config.yaml
vocab_size: 8192
norm: "rmsnorm"
norm_place: "pre"
qk_norm: false
tie_word_embeddings: true
init: "trunc"
init_std_qkv: 0.0312
init_std_o: 0.0312
learning_rate: 0.00951
lr_mult_down: 3.0
final_lr_fraction: 0.0
doc_mask: true
MLP neurons of a small language model. Each row is named by its layer, matrix (gate and up: input weights) and neuron, and shows model dimensions 144-239. Each number is 128 + 32 x the weight over its row's rms, rounded and kept within 0 to 255. Numbers have three digits each. A neuron's up and down rows have the sign that makes its largest values positive.
A block is one neuron, or neurons of one layer that tend to fire together. Before each block is what it responds to, as a language model described it from the Wikipedia text at the highest values.

Description: The final = of wiki-style section headings like ==History== or ===Variants===, plus occasional table pipes ending a row.
L8.gate47:161156113144175149129127154165125165080154130137135096145141156179133164054124146180113164099079093150101144163113163134143166130116199110112113125162083128181095149119151123104155153101106133104201171151164100128117125172132103115148043093142153140114154126147121065120137118054111143174
L8.up47:148163145153189132107148182132155127053144149137131113154125093112159103138108136123097179124131097144174135162133067153151110189126156190162110139139092132123066043135117126119098153140085141133145189102129121076161152132126120147089140121097126153059145122138134110135092091107109078144
L8.gate196:154158094124150127118173157098131112091110151144154138149114158147070124076113165131116054086122113112101081079103183175179159090170159142182092129159121177113124130072133123090115153117075114110139134101166194120081148095142108135178172123143120121160143144153124127122091094119130139104
L8.up196:107113119144128095117127136106019128074070211123090159090108179080127112135144136157138144172172093107122139157163138152148158139126175139102098131105148142100141061122163070120176098118155123125170189147159114105075151069097112143056151084153144112170094183079111149124126135146176105157
L8.gate197:107086180120154163120173149149117141150132115218060099157096157122153101069129140200110166131039143117116156110148079142074122113156093139119122113176051102099165139156172074157111112076146134136140153106136110088114150154125135137131075069127126177121139072112121137145155127112149190060
L8.up197:103094031198093115162127141107171120136069118077128143145076157120156163130147144112143116091087132134090177097142117145157145109107139133115192151136176149150165138105129141171163152127131164185132145129136104140173096135105081174162075103185160126074121085127041158167060113097141096155
L8.gate263:068073060109105109133171130123135089123126157123147127115194150115129161135108142150176134112183188132131142170151116088128162148130155072191142172151111117125128117151117095152133156131132028140185143105158116094152104125126130127116122099156148134118089132197127120187171177216116108113
L8.up263:113083102099110119164164152129168141188140131078159142151097181083150116139143072131179146140122111141162109123061160175127090171126198116085126087080095129100136124181167123097130126103132185125098157179195125126140199160143164155143149139097130127169154193176127110161141087166156109195
L8.gate280:145123086178144114108170175119135151167133119146125157101130100038198147151080104142138106074135107129087123194111116144135142124163112112168105124116102149129078145226169126130129147092135110066123162092082155130140084082138128106154135154153177083095166163114200135157113133141087092124
L8.up280:119150113167125122109148130079117072165140142108177124108149147137158138065127130137143096105187095118134135145159072104220170124169106145138130081125117081193149172141168180137090143099147122095116129152071118140118093153122150135188123136138089070126143124167138158126135114102127110141
L8.gate371:184128120182139088104187131151094177162107094165135136171147116144121084140105105139086159093113115150113114124120115092139122137196043133134060102112166149136138045122110043138115164178140129109118116134183096148117162157183179142177096150116122189116139084129127139105137193121114130146
L8.up371:156125113161127152149178119170155122112107128148110100113180107138081085141189159156149157136166195112148115159151175120127127191133145122158108166151089149148100161093111143115126123083115147111143171146141150107127118157164149150171110065119122147152196143155081134034095233096121132152
L8.gate388:146120108138110088086102182153073152143172131051166114171151117097142171098145117103087152096183131114072140173143082125157180111144103120136087130127174115136111156131184081149052127162156129102068118126109069118110108130109135161188113138076124084152097133172187143182151130119113094152
L8.up388:098071127115122148107109142098063124127167136129116070104104116122107144110090110117128120123132096145074154150137118050129116073166107133083109129109169159147158111122174113114102105083116109192133159112085101108140107162140150148130133124126183179148159125129177096134119181129151125109
L8.gate397:137081201116147144123158045081193154164113123108137138159105127124091083097145078184072098140135099128061149101076133103135113086158153146138141169127074105083105195131119138132102110115122150139137148173121117088209104173133075168090198114149160130044127115157129185150143125121103115143
L8.up397:152146069108148114093125103157103119092119119109139107131213131150129139104157121122072211133083149096103152121140179149149078132097092128155109130152130148142147158172150168177125170118133160158141154191149152137121136164162154161139052107157054152070162141163137144134062078184110110117
L8.gate414:158117141162149119142118088172146133176063060173152159139122169108080186145151124164183097140171160126128152143133102156132113140107100122130125095146188123136125063106157100163126125208098113162175103117095149161099172140085119160119102166134081159112111118071065141140107169125156212106
L8.up414:093128088148167090111119100160090114160090117076136164131077114165100067065132122145166121160105131191125097113133143089130113095114089126175073104060110043109133116160106124057094116110076151193122116146137131152055118138127060141106087125104085143160137131060081111128177101116137121117
L8.gate416:125118100139131142195119159172080136148074138150126160177186145185158068154137170163158115097114139107125125125194129101100148135150072121094118090128099110151080135154131130056199079161160167112136124174100122103113143130118192167124144178132176175097106126175158130128094113090158100073
L8.up416:186117078194114142160108100092148153106146131102173187116118172149134134161159123077152153111146070222152138147139121160086176157096115090174106122152085145082146107151141130150115170160126124187094134119156177132128086183147093152204114104122132131123127141125130128148163164126159132131
L8.gate429:125114123171112078095110154136137149113151116147135108167153034119100096090197154229097143105187149182075106136130140109143161137042126106084097157100180193123124132147092143110083117106136110078158183117126107109101131232105166135120153104145141187158137151151117124172117174104114147120
L8.up429:113057125118113039076150107122160179162118110124132166150103133098072125165124133127135164152133099128153174090136149144173126070164121110110076047110121141088159084155215154111101088138158106118183164135160117133150130057094163207182146128100150125168180179179173100119165167106055146205
L8.gate448:148068114130123045099159190108083130136099068161129159124144171117135134085164122166186140134128131066154111106142154126138150172168184122088167135123111117059084157084124096135111109106137143124171137155103124132139150212078118096112117153108157170137119118188174117102148115150094163117
L8.up448:099137084126137082188171139143168140190065104128108134103112146170076101077166146166194103129134120149141109092122230121075111108144107162111184112113154129107143130120114079126089141141112169139075114155150115108149147097140131130144121093169067208153121150143116110145119061143147161134
L8.gate452:146129159145070136121125170126185150153178206060191164139166134116141134196096153176163104137131131125130123139120100118115122153155117099125117150185065143161166109035155142138069127112097125115132129093154126082110098134130120119146145158133115137099150101137047132162144120175168065149
L8.up452:123070107130125137101200112136131096122159154093135110155118178181137119134087107110168119180182166157061155123098142175080137107132106125051157161097091075099138129100161119127082157126150123166107116109127073148178089148130085162169165169140096132163126107115150138160173161188125136102
L8.gate501:119105103128127072133095137126108109123140159151168160145110115106096084106079153122161190159154166141173152173104159069127110125150105170176148103175178156144175096143133088117115125169109097119096169115111105172138133146162143136126122195134174152164105140104098159154188120017088135105
L8.up501:149135107128144098146158163169132133109111124120135116118105097129170171113139150167133169178133129136111139148044110111228076113117105158106090181148134079111157082112135154152086111145150101158136139081141091102136080082123173114123144106081140095123161160119124093173176188148114127084
L8.gate557:144113081139127164120128069086168119096104128114122160125083108107062170167136145133166120109070132129110122167074095185146108060192182108134156123147130039130108116132199132119188097112095145135097159169091146088122068147146136160081068089142121178181101085176128138132118102196159117125
L8.up557:113058125145094188046112111112171133132148169100097159115141152189097133127096083126120103171123140143126074149070129160122090139142157177102110133129193091061144143138116173114124146120088139114086181110145154096112185107106135184100119188156078176172118115136097205117099173170101067102
L8.gate660:106201148116196088129135124178149103115121090100213097098086076115156092136063157138122109077142152131164151162130092102158143146122151125091133133148105119168152093161177040111143113109137097120141106124126155122121106173072086099119147106044126151069128118152130135185092141130094158150
L8.up660:161113115117140103169067153144168142104127158122143092179081109085150117060113098129073134162076114088073147155152105062172180090169183101136144108126120050087142080113163140122101118104078107094187183134088132127184118124163109149123124119092133096131106129129119173151141077111076077146

Description: Mostly the middle dash of Markdown table separator rows (|---|) in sports tables, plus "to" after failed or managed in footballer bios.
L11.gate373:149061142106141131061177118106180129126136054129145143117147099095149112142189166104096105132162167063088120155110104109138139163093161135178110132082144121115106119088186140124113134103139159158145147120104074106158102102196097189138084137088139096155115088121141110148090119107129083108
L11.up373:105137121059066134092150085118129169176111135097089147144084110145175120081169086122140169149119109163100096161104093071188197116137135098120087150165145103143178164141162149091190154101093113173115106129169100136144113183091155054094134134102066117082127155127179088183134151094109060172

Description: Hyphen tokens inside the |---|---| separator row under Wikipedia table headers, usually the middle dash of a cell; weakly, compound hyphens like tea-party, Runner-up.
L4.gate191:119142123191116154149158112144147128184169110135127134115169113125185115090101131117106129063145156159127208133102073080172197080127098164054078116112153095135065135147180173093092214098072162114111146141115130140199101101117158154117169104119142139113088106093110165118131142076134127064
L4.up191:152147094098152118168155087132152143132197162104138116112189091107055186123163127134134143090116105160095156086155140095102103127121174126140141121145114122170143066129072139156149134116123140084135137145114126152180099097125173117118095124127153135054143152119090121088196070179112131130
L4.gate377:140186103124112127092125111125144136125118152079099112145172100209136168134121140137127097123085161150167167172098147054189138125193081147099070087157125138066129114149163146147128192111102130147136176150181029081191161163165168115121189124075121138122138133205085157168173130118119118125
L4.up377:060098105186151087100076126147166117164096115153084100120113121058138090108085105120129040166110091130143140094099091088132091115094155108140127131091103131126116095122138161113163141150142122089148149052103126143095127120086128117130141107112166181087126176141143103154119176123140136108
L4.gate616:137119160131194099050160096179140133142134145144099050120142137149146143155127130145153127144144086154103130126152125080152127176128153125115142115151134132082148104135186179113090134139131173115103176119073068170179121090164161145081132130126117113135105045116131109139155129149117130091
L4.up616:182151106121140083098099052142106137102101114126138145144175117086161094144139106083143157143152147153121174174138151096128049063122145063153143102100135071126103126129135166109166163078084120109213174131145125066179109136114092108163129119112155124100136138175081137136077061104129144110
L4.gate666:176127113059153151166127127099120138086120077145147103126160134122179127103058097132123131102134119170134122121172083085114061167104147054127132062132100101131082084089127091089169126107091115093116118122174130137119126162127127109127113107123091170166132075094159063117068110057161063172
L4.up666:143106058149106134075175123133172142162209172107064137117129142124134132136110108156121147156133178162130099116119142129183091092126135100066129122119147186121135060193157156024125180136152124128125162099164156108124075092120111149139135129101135086103186149081102080099113145132153080111

Description: The closing = signs of wiki-markup section headings, after the heading title, as in == Charts ==, ===Pitching===, ==See also==.
L4.gate185:154081087145145077164151145166075116127155082134110073087096125120170086107123120159113176105092120155092139131121179138092150109128137142107150061076060130106059116141121129125108049150149132126115168126104119105122160100142144142135112078096137180132145139115136089116141115152125123132
L4.up185:029111120181125134097149093128121080130163103186158114127136130167171107146172096133139140173109144052117087174123174159112138151161142105131123103114129077140139101115177100084131064179136099135163164160144133090107115071160185151098180066081167143151064123154118131109116083161101084083
L4.gate382:141130108133084073146128128098132152120130166154096091163142118030109169151170160173148111102143150137120143131177120103192102171156157106152091162109063089100132115127138112148163136110117070121152118140124099093107090148201111176100063133125118175123100105130175128124109144236138061128
L4.up382:059128085153126095139168090093123125155061153075129147160146135136135185093159186179146213136166154213130107131150127051153174143105126095152144132098079132125188092127160126142106128061122079121136143160130087181164136099067123140169192166150185198135135119099128128123144097124126128151
L4.gate562:085108103136088096168095142154144168080125215159130119159207118135077109121163097147151182115144148079116189213100166120141147139139146128068108133103083134149103108147140100139133144095129121107139148086117151058141143114132141048121124045146128152123089096120148159102149115081138105131
L4.up562:141071141119103150203134095155135137169140115143192146145152191069139119107100078092141137121155135119169159152110126146167145169094116111118179093114104124131126086126149171112108136161120064080134136134075057133046182123106204132152152097092134125095168117100135140083170144094071191094
L4.gate701:081135146106152152148143090118108129159150193111124123150133160088137088178131202096166170105114121116113112178134126177161168144125119098146117080121093065088138116135121112101125148147113091142105126154181103091081145119124134149146087129167117140151173119068115148107135146136087108138
L4.up701:163131062103074137119148106155168167159118117132106161200141156129119084145139132095068095125137176168176099087164123097154099101169191148136055146164153056153142054144090113140168119091132090122160172132128161159078080141151160130108153170113097127100105102147171128077177124125087124094

Description: Hyphen tokens in the |---| separator row under markdown table headers, mostly the middle dash, plus the hyphen in Runner-up.
L8.gate156:151148150141122100100134120143227156061154149106082102130156118167059090093096135149123104095132145156157083140148110181151108123140114175094067056131126166074063170133114133149153153134083135061050125099148143126158162153083139087123141177146116193126098158138121122153127071193166077100
L8.up156:120146168137163136151117133142161130192156148163108172113178120166154129146098136136137071069114138193116098126147120186101083103141169126161101134089127139080110175112135170105150123060114137123129158143163084092130080144115175124119114190179121149129095115143132161080134088134127106141
L8.gate226:097220111099084111141153125129148147117127104143119160071168121168164081093104120116200136138085123092116122157158191136191145140120168071141157062102128104176124160139152108074131161131107136155118184089145081073085110084181176128145130125099100177150180160100137127128138107179090092131
L8.up226:125116102077069092188167154067129135070097179107107143145148142103110136196121159112127135155162139106155137131142122133138160129056129095103117057176136141039145093090167075163109154123096115073102118088114129047148140151111180133093117107080083150118113150131145159184148129084159116164
L8.gate290:119107144144150109140127140123105126041121188162171145164189122140143137186165186170121115105175107061113116189133153138168135173195097105123074143114205110124129112163102150136083115136132214086109121125163101160117111121120154106169101139118126157133152164168070075122146104176097110078
L8.up290:087150140169075109102104120115109094068095129135143188148130114102119102099167141127178156123110146091131119128171153101174125134109094093119175105127146159160176131132106116144089080105106076063129122109097100174167104080163153114078176158095118136104104110126177062114095083078106101090
L8.gate319:208134116204128142103107166145128119181163086122109109164121134084077054129103094114096162116117067132076105138115135146171178097128065139147070133150059079104115110123112156178075132144127168142123077123104193154136134165119129112135104124040140097122137187137096065076168085139127125141
L8.up319:160167116118114079130128115185115148130176102118094132104116081144087160136159090103173117137160116121123159110088122145144094131118124120157136127173108069078122101064077128142172110132168132152145131134073117166105069168071111139187102181143134126116116134133091144096102085110123195096
L8.gate337:124070141133123126053108089083095178105118147136123154091123116134213052099161094089145083159119153147091093152145114164170127163130127095099170173106083093165131125111167174136161123191166137157039141104214128128175120107109121120138154150135138116123138162171114087123119149103131118107
L8.up337:122139166103121161069154141160110143108122102149099096133131074094144019125155097148127193126164146122103080086127100115167056130129163137131173181113106158109132162136127168108150051066138121155100105125148117136164147101139139138136106106082068111096142121158123104144087106121166116133
L8.gate392:109107146050098143152166164140063132158158121050127069132075109149154082089204127125160156138146132141141082187107122115106163162101136143147073122172151104137122087152113187082086138074115138166139147142136165121102127111098138118077173145115120138132122152130141142128187118105147122139
L8.up392:181098094127103129083148167159148104101128127126117172137116083083145089080147157146180098135135132143126114101118142109076151165172149110125105084130140127120106070139157144093141191105103142115131108086112147110117140207108102095135162107116098175092069166115133110098123115129083137097
L8.gate413:142140162055151076141152188088148130129116117120041144104182180111092114129154092127100130073084122157152137108162131127081084160165188139151090120150177195121067172061202093125140166132175097165095147133036119103101118134118150138159103167150139189153170108060130117104141124075121102092
L8.up413:102191091100206155089161107153151082125118137102124100172180084125155128159118054088112090183146168136092174143101129057110150083106089086156163103152132130136150209135129115117188112074072152093159131134119159112101084141109162115117120095153149162107125086095165154163091130152098096103
L8.gate480:157101175111127149110110088170118162129168150156106205146126107106112120106123165114097156116086138129099110122098079127128153164124097119160152102079140151144104165165125192091117139130082132081102146120122072155171101172187087130105121132118132152158109074119077152181173022157173137119
L8.up480:115121119118173160130122097178153164137155181193152140137123040107151132185113167148159108136146109163113089099180166187147100138109172105181135169185142199145117137072141115143154136160148129089106128111097125146133134122159084109082081151173123109175126183099128107087110093124108145110
L8.gate485:157086147043075157129129064124141140109144103112144149167119104120120157151172129149120092111124125161111138133118128129124126169124102132114111119136144146158094085121120171115163130142099132151160146064112134144127115059078163114116168171107120134100165138136198030064149102085186089137
L8.up485:156184156094111134137155111096130113135170131167112127176146067153155157106146135118110121175122163081098127093105115127069188135101150143128129129159144132134138156071103098105118140103100144149131161113086105118150112120133109101103104114087131125095191126095090078100148127133127113148
L8.gate492:138104107151157106151187116090144164083125155125200172110105039148126143058184116140094150125162122104109123090169146076116160125139101102177090102170123117181104106110110126142111110053122132151110144127172106102110143079165096139105129129087165155132166104100144133166174165125116109128
L8.up492:118146147183154123094138101191093152110130092105121092113099122118118140103132116172132114181178146087145101060133185099099200146124138068141125163100137122164112162130164153103090128131100112064099162133105206102093138165141087144125118172142155221129154180168111103138067127117182158118
L8.gate521:058052185182135102157172115147158135084119170075149217145112173097125110105174167197138133098115119130136141093130168132138081132057117125127137165128112106121123061100169110123141155092092161121062107097097119159109151118145159077082165132098103101123116152154113106135145174090083111089
L8.up521:094091076213157097144105101138173074125154119142061168166061095135082083103144129128160127132138121147133112172102128137182087150087136123120078122178128163120129126117111032111144140143089217146106131091141096125134140128177146088109118115127125146174122127122086073117147148126196123077
L8.gate538:144086132101176130086123098143078074152143097114157125119122114155155092162097134173114051138067128089147140100096131102182094164157114174211112130089146119144130136156129091088094148158088142165116117095191151082108125041149115157149107151142133189093129098081121098095074135123121119126
L8.up538:134134112153139150071190134124115112073140107152114162155132064144113089138191117113120125138132164117126094172147117090170104128160088155148125113085152111082133132103154123079102108101101108164127160137062117178174122123126113061138155105128080123091089224132056093116140166105174151094
L8.gate599:207181140115090103097101140149123098074107156103091119143103082153142185167111146178098106141131167135148181133097114048137189096116068116145070139131124141086157144155093107135132134153135155123108150120140133216147099163181112105145143111101135141089162082162145111086131109131163143057
L8.up599:160129054175176143125107069186139155135129159098141093133166043109131103101180150144126083129140182098129130119106107098104126129146142108149132108154097124165100082128148067115138093151098103124166104147156097089121131167150148215116087158079122149128166104103171089161111111084113121125
L8.gate627:120084107125136147124179041121109144133089075085102115138064146095145122175128142057188120122090131132172080160146118169108147115100122132174092149127126157139099115121152044127115115118100140133173100089136136154166148100066131120145145124103131129151152092093111122120092126131144095116
L8.up627:098108149116146110179113116086164119175136110156137140124096101118133114087096096149117143135129108189123127166183134151123152148160113142093132164115080103168160098116118085123164122132097113113099165098166081071139142052091134127163141139114148135156110095126158170127099139151134127094
L8.gate630:148130126148141173110106170124113129138214112112167127126070133190111184127119129093154086116131157159077097170113085114068148110118145106172110146137108124116142046082116112082109147105086097125141130101115047152129106133085094124108125138129162105113110114094088082047116145133115142082
L8.up630:158089113137122120084121104119153174158137100085129119181184142179074112124166167128100148141115144096121180131140136126171103129152071164102109105146089066092114112134070145131111180060242137118091110151078095143166171150121137171126129169130118123143163112083112099152116135149136105123
L8.gate638:132038122144162104151109150141071104138074108056127127088121133116151090140087104179111127168160113152117191151119108164144145135057114118128143090075057140232101103153132160081138149117132146077068132109138112083086107075106139126175146113146138184104107110142120136090102072158098114102
L8.up638:126119158157119061123140142140097099179099136151087158083196067150127165138128161146130141085088141101090099095156159160089114163098154121149141122120093172151181171154141130050156089125073077128121144128117158126163171134129171111136096136157115183116149135136115075110120143144143171128

Description: Apostrophes marking possessive 's after proper nouns and titles (Romania's, Verdi's, ITV's, Women's), plus hyphens inside compound place or club names (Al-Hilal).
L11.gate511:090121064151160158158125146180138162150106107165094149104145143112118122101082107114141066127139109057130137172163142161148138164150082137119081059085093134111084076068130175157128109126093163144120157130123131188119136142163120115132138159118209182087125142132146169126095160130169125145
L11.up511:107128133127131088086182172163090171122075095068087143132163146132103097091101109186213139160162110154142139093088133070103137085091116177087154102145100111106112101127178117134168190095081180148114174130096167132164099131128139137135152095108156132161124116105119121123138108165079115157

Description: Punctuation inside a structure: closing = of wiki headings, decimal points in numbers (6.2, 57.8), opening quotes after said/concluding, dashes in ranges or asides.
L11.gate85:106139129171154112128122164088136198127137162077109138147161171100147079129074161125116104187113164112110128141056153143118135152117148142104092121126107182169157123182100091152117122145124153067153108181107112157148145155115117085136173143136055056169146144105138184164116155138128114120
L11.up85:164121089126133116164141145128115185144100120115119129143100239098164082100112119152131068089147109071155108111122187119198167112098138128134129141098075080143084111148181173124139164107140112130138072172143138088119112173184118073134170179139095116032115154168148150103121159134133100127

Description: Fires on tokens that tie a noun to what follows: possessive apostrophes (album's, world's), relative pronouns after a noun or comma (which, that, who), and degree/minute marks in coordinates.
L8.gate8:121116105084133089084169161184119140103087141071107165136109118163079143117159106105136146120134106119146126142065141128150088134140133142184148161146200145103112190103199088132050084160122151119077181112215126127104141052138126064121084111182161114126123135159133145117150104085139136061
L8.up8:141086170133175095130100090110155081130093140101144110114116073160123155101152117117153082092198146167074117096145104165116089117156160135179116105079140160117085113105181137158179106078103155147145104087126113167145103111144143078167137111184112092158180174168088164151069132109146135103
L8.gate144:189134119078162133086122129096075090154189140095183149110151137172122145159113062142104163116146157168076142198143158147118146122114189129199126134185097097114052084128129111131116152108100127175161133148110142145174129124106100079088161137119106124096130085129078134088136110125092149162
L8.up144:164128148113120161093168090120152179137119141075085162155121145166134170084116124114093136137141056135141129126186147120103082109144153124183156082112151179194123131157120118073108127108155150178134117076107136066133093149133037127132156110164168102140156150145106114115154167113127122177
L8.gate148:125108113118144109104111110130164206103185117077109162088081121132123109125095162087130111106120144139140096154083135091152088133121157095124156092092111166053108110069154162120107113134181126095119115138135115167105054156158112093124116060130131062092091082162151124163166070173108173131
L8.up148:123139122070130160141177133079169130160079129128176173106123148082093127108101149107070140142127156198079150081113141116126138133188167144127183153130158096154173079175090154173130101132155041121155125125158151122087124152076194108185117124128145101090089162140138080116145086114080127127
L8.gate165:128115167144104137113093185122095134165111134116114095089091161186126188073154131141152086092076159113114111114136081152140133142137142151147149121130127121119153232114124197115138144176208142115131136155086065148107130132197090167144106165106155186112172138090182151157066118188076176104
L8.up165:099137098166099166084091140098159101143126164104124125120137080148099080110126088147156060107091128039147111108077177140156102171157133096113090113124158140140188101111087120155155090093164156113171111155150125114096133069149110102103049140176060118150130131109117172081110096103173133071
L8.gate189:106155150207137151122152171116110103159119100081056093116138128093153135121137152054143154110073149047085075204160132123123149183118159131130100150130093133118162109146138101137094160138179156141142120176146106071112093185136134133084147157194123097045139112093137183145107145158076122160
L8.up189:179208080162136131122140131158124102133131143150131130119116132144163140102056106133133170134113126172203122084114128117170140093139060159160159100130104073075154138085120137126181125112117134090159100074114104168079163139181160089106121161090116137167147145116137112127101141096119151117
L8.gate227:176109114135136154115136127176087095133147120104070127116136167077151107178148097120135120125116152096097175178104113138182152100126130131149079135120093126118125116070109152120143155110163153075085131128106111078148092136144082108097104125143122148117145127138153095110137146054070097170
L8.up227:114136141147122148158164092125136147140126132115106135170122123167075039165103160123134086151118147100104084165106124152174130161098138149100120124126135173089064065124094103161120152133165180134147118140163190160138100114108078108136126129141085122119131063137135136185069153116133130154
L8.gate328:086146121132177099093170110097160134124136117164137153126091124135186166110118142134200112072042110150114158151115189171157087117108145146142150179159160117093103132133053108167144122099119156142119089105073135112136109131123119050128104145151063090083156107137122106133104126135134129067
L8.up328:134111030124151092152112139138102107205171087151147152128129170110183117162113191069115152107123079064143164147092117061123167145123141094095178191186124173102102079113131116141163082215156181153170146097149153151167124141139100149136142132145113097086141184117158151106113114166108124199
L8.gate331:202111128148092147117135146070158134205136104116175107095148162154111107074131138129084232088119135136143088146146107114121139105108142095104093218102113128145112202095204117112103132149132170112147136108131091200086143098116086093096131119146148208183160102144156152115118124164135138115
L8.up331:063161115144143125114133185109132176107162100127140080120064136090128095117106175174098116144112139142141155105092077150198058122105119166119142098042117117122109191152154158197099087135155090097111175127122143120146121129153116154182032198127127102070107126154080123099098138146157120131
L8.gate377:116139134169082100114151122142154100155132095158177084190156119139076146137128139146124112071084137099127109139064142173112169199107140162168135119131111140103104160136156100178137107131116101207173111143157141146095049067122140124108110150176152133107158129145148107111128114145153146067
L8.up377:035130138140135107169147135120143158123112118105161064132194141120166147079145126145139138130083124203157124172118148143131105133145149132139156109091105081076133165108142109094191149206141152133155139129052082131134127107080127140164147148130123149126169039141096144143058120095127120068
L8.gate404:151108106076147188129111104137121099174113141073051139110109141165131114184108100165107148062146200164077120146123146154155139134168151117161151077084057200102108128123131090194100149115138177144123096094134098181128092157168086081133131133146129091190137087131150122121140094149132104084
L8.up404:121166124180110118107111104150173135149119066059070093103131111139177088090158103064077162118168143162170053109136072114145179040152105132086172151098153146128107152092120071156126160151115115102106074056165115195150058106151125150079151152109084037153096154145133187149154145147136166143
L8.gate434:166081055062104179104178199095122158160135091065158102147092162108122102077129139104130158153123145149138096095118102131086111122098140117102129121133136067154122167173141087099136096072080090098146097106074124102107174095121101110135134135168140059082146123114101136138103121200083203153
L8.up434:117158129092127171138139179113117138153059100114120072138092117137131104133135136103156138091160110122138165193170169126093097176163112132100149140149163147129106115114174155072152091110130126147147126094154083183185145082104118074128162059073099109178128190117099192119139171170128155139
L8.gate450:110145128160195131143102163111155197136120140124141130126100099163095115089122130091128105143118102098209137131068171174127150102160106082150082130106104107092149156164153091116142171171176156116147137126165076161093078155089127148089130159176178145153113121140130171130099083114144149144
L8.up450:095127136179120116094195096159147094140112082149154156140115204115140131109095173069105145175162192150125146093050166170099111135152151177140100134105166087125109092164108126140159134169141107099128202156122058121152142133113071026144135169105114115095085128134114188179129132130146122080
L8.gate458:144110136139102139151183140209113106136139159001107141123124125134156149071116075210129097143075208129132119113147113117139170155096181146127109135075124114126109077098123058084169118120140074108128156121085142122173144096185139168100183126148079140152154041140133145152098176101170151149
L8.up458:083163185128076139121103099132133111167133159115114156161098103119157076120141133126139129120173163055139097153166170121114071144148158091179152157198113099136144107182093165178146180162109148162119055124109151130108154121129092174099131150201082114132169097120141114093129180106166162111
L8.gate459:181099098112138112065154106109152141096078095178089138149085106081124167120083105108089119121133107153139064128135193124122154129102159181089134116154104150086143106137183107129176179154119183126171116163085039096113114100125113112149112121153074177153165134176081068158169143103071133146
L8.up459:156075131119092132122108151116118163140084114072127179093125076079134119101129095117117137133126083124123151126143102141128055141128126133101096180168108142137187113135194148183068089098107101107072159094116053195142167133165206160117110111140103164107197131084173087115143080073169118150
L8.gate517:142130158083100148124147165138095131100133093129131096124159175129107128088161163148176140172139131105144126105132141115203202097137099127155142111145157145146053124103160150174153173128136137188162138161160031105132072085059141150112076161138130110096161180135078145162154113187108101138
L8.up517:093206136077097082135048087170150149125135119119075086142171241115123178102103125100127116144084108166087132108098156095112143127147142038093141134170073097125115107147117130148111109130154124105145131170168067122138128120130144115064120153163137143172078196132105116134091128116082152174
L8.gate530:084177129120109174112126133143136119119142131077120123129138113199154118121095165134106109156086103129166094103135113129093195177125102116143119112149172126118098145160124126112197149091148108124082187107130148148101136166151141115107149026098149181092148109089132132159161161173092103104
L8.up530:114123095103141094093124167145125131096100143117173099124090151153127099121162181133136165118084186193102151199096121098090171105111044140103121137137122123128133128105103108165170118157104130129142134134133091072125107146171112079109146081142172148131145158147138149199151129177139188121

Description: Fires on relative pronouns (that, which, who) opening a clause right after a noun, e.g. "company that", "film, which", "Bobb, who"; weaker on commas, also, and.
L4.gate19:148127122093141156162094095092091147087163118064117111065144173159121148099137116181081124142132169108120125156083138076084079092183132138134121135157133134122123137111150130097168108139060174064103165085159175182146121097115129089103105066149121080132154000151076111099170071159144111073
L4.up19:139132142123174155166167136116133112054031136031098103177105131118142081122074138094101096147088104147127076141114207124140122103168112167103114134129084146140124021105135150124112126109104096152116190122087143140129129119195170129130132146108127096063127148121097097101115099081107152170
L4.gate321:139138156156149164168151216140134131111165185124107157159139147135101131135123101102102136176116084109116130165148149147168138102132090178115104144154126193099162139096127170131149110119033138068174084096185129172179068137127119099178100113121116139145184119080150075145142133124128143152
L4.up321:114135076139137147102084163135170185166142144122087114151157118139099116132077123122111125164145131183120061095107089055186113090129067115144150140123144206169085122091143109161130180152109107086160064128109064096120115173117162088173118126111095094141105069127160118136141123130166088116
L4.gate421:095182109066132122134111095135091161124129100094153132166125158160122066224098135139079080156093086167125108183113116097132124144148130182164129115119115117072128124143099129112127148098071094164130111089126109133166108133138177072094096071165116103141174093141152152087145118083173146117
L4.up421:144187088155100125125111151101086136141109193126086136126120179099105100118157135176160110170092162098129104171138121092143072086156148147193105165194078123156124160115170143140101164125089127194127155160097074095103102132096141083082142135132071079155131115121138111130145133089075110102
L4.gate653:108101082162074108117097170039147156184147140144145149106155134093133086145130102117088134152108104145194096124082139129113105106112097112169150059154115102087144161083106191153143145132102086089121136132118093109148169109127156179137056124097087101147080130147144181172135157127166073104
L4.up653:207085057108112130182150048101130161137041177156141163147131098123103103144136109096076145098133155126140083136139132114069165108157122198128124144181181110131129129088129152123140102121130131143140222115126147148185132146111127161170155095145082122153114122103141139105056188124174155152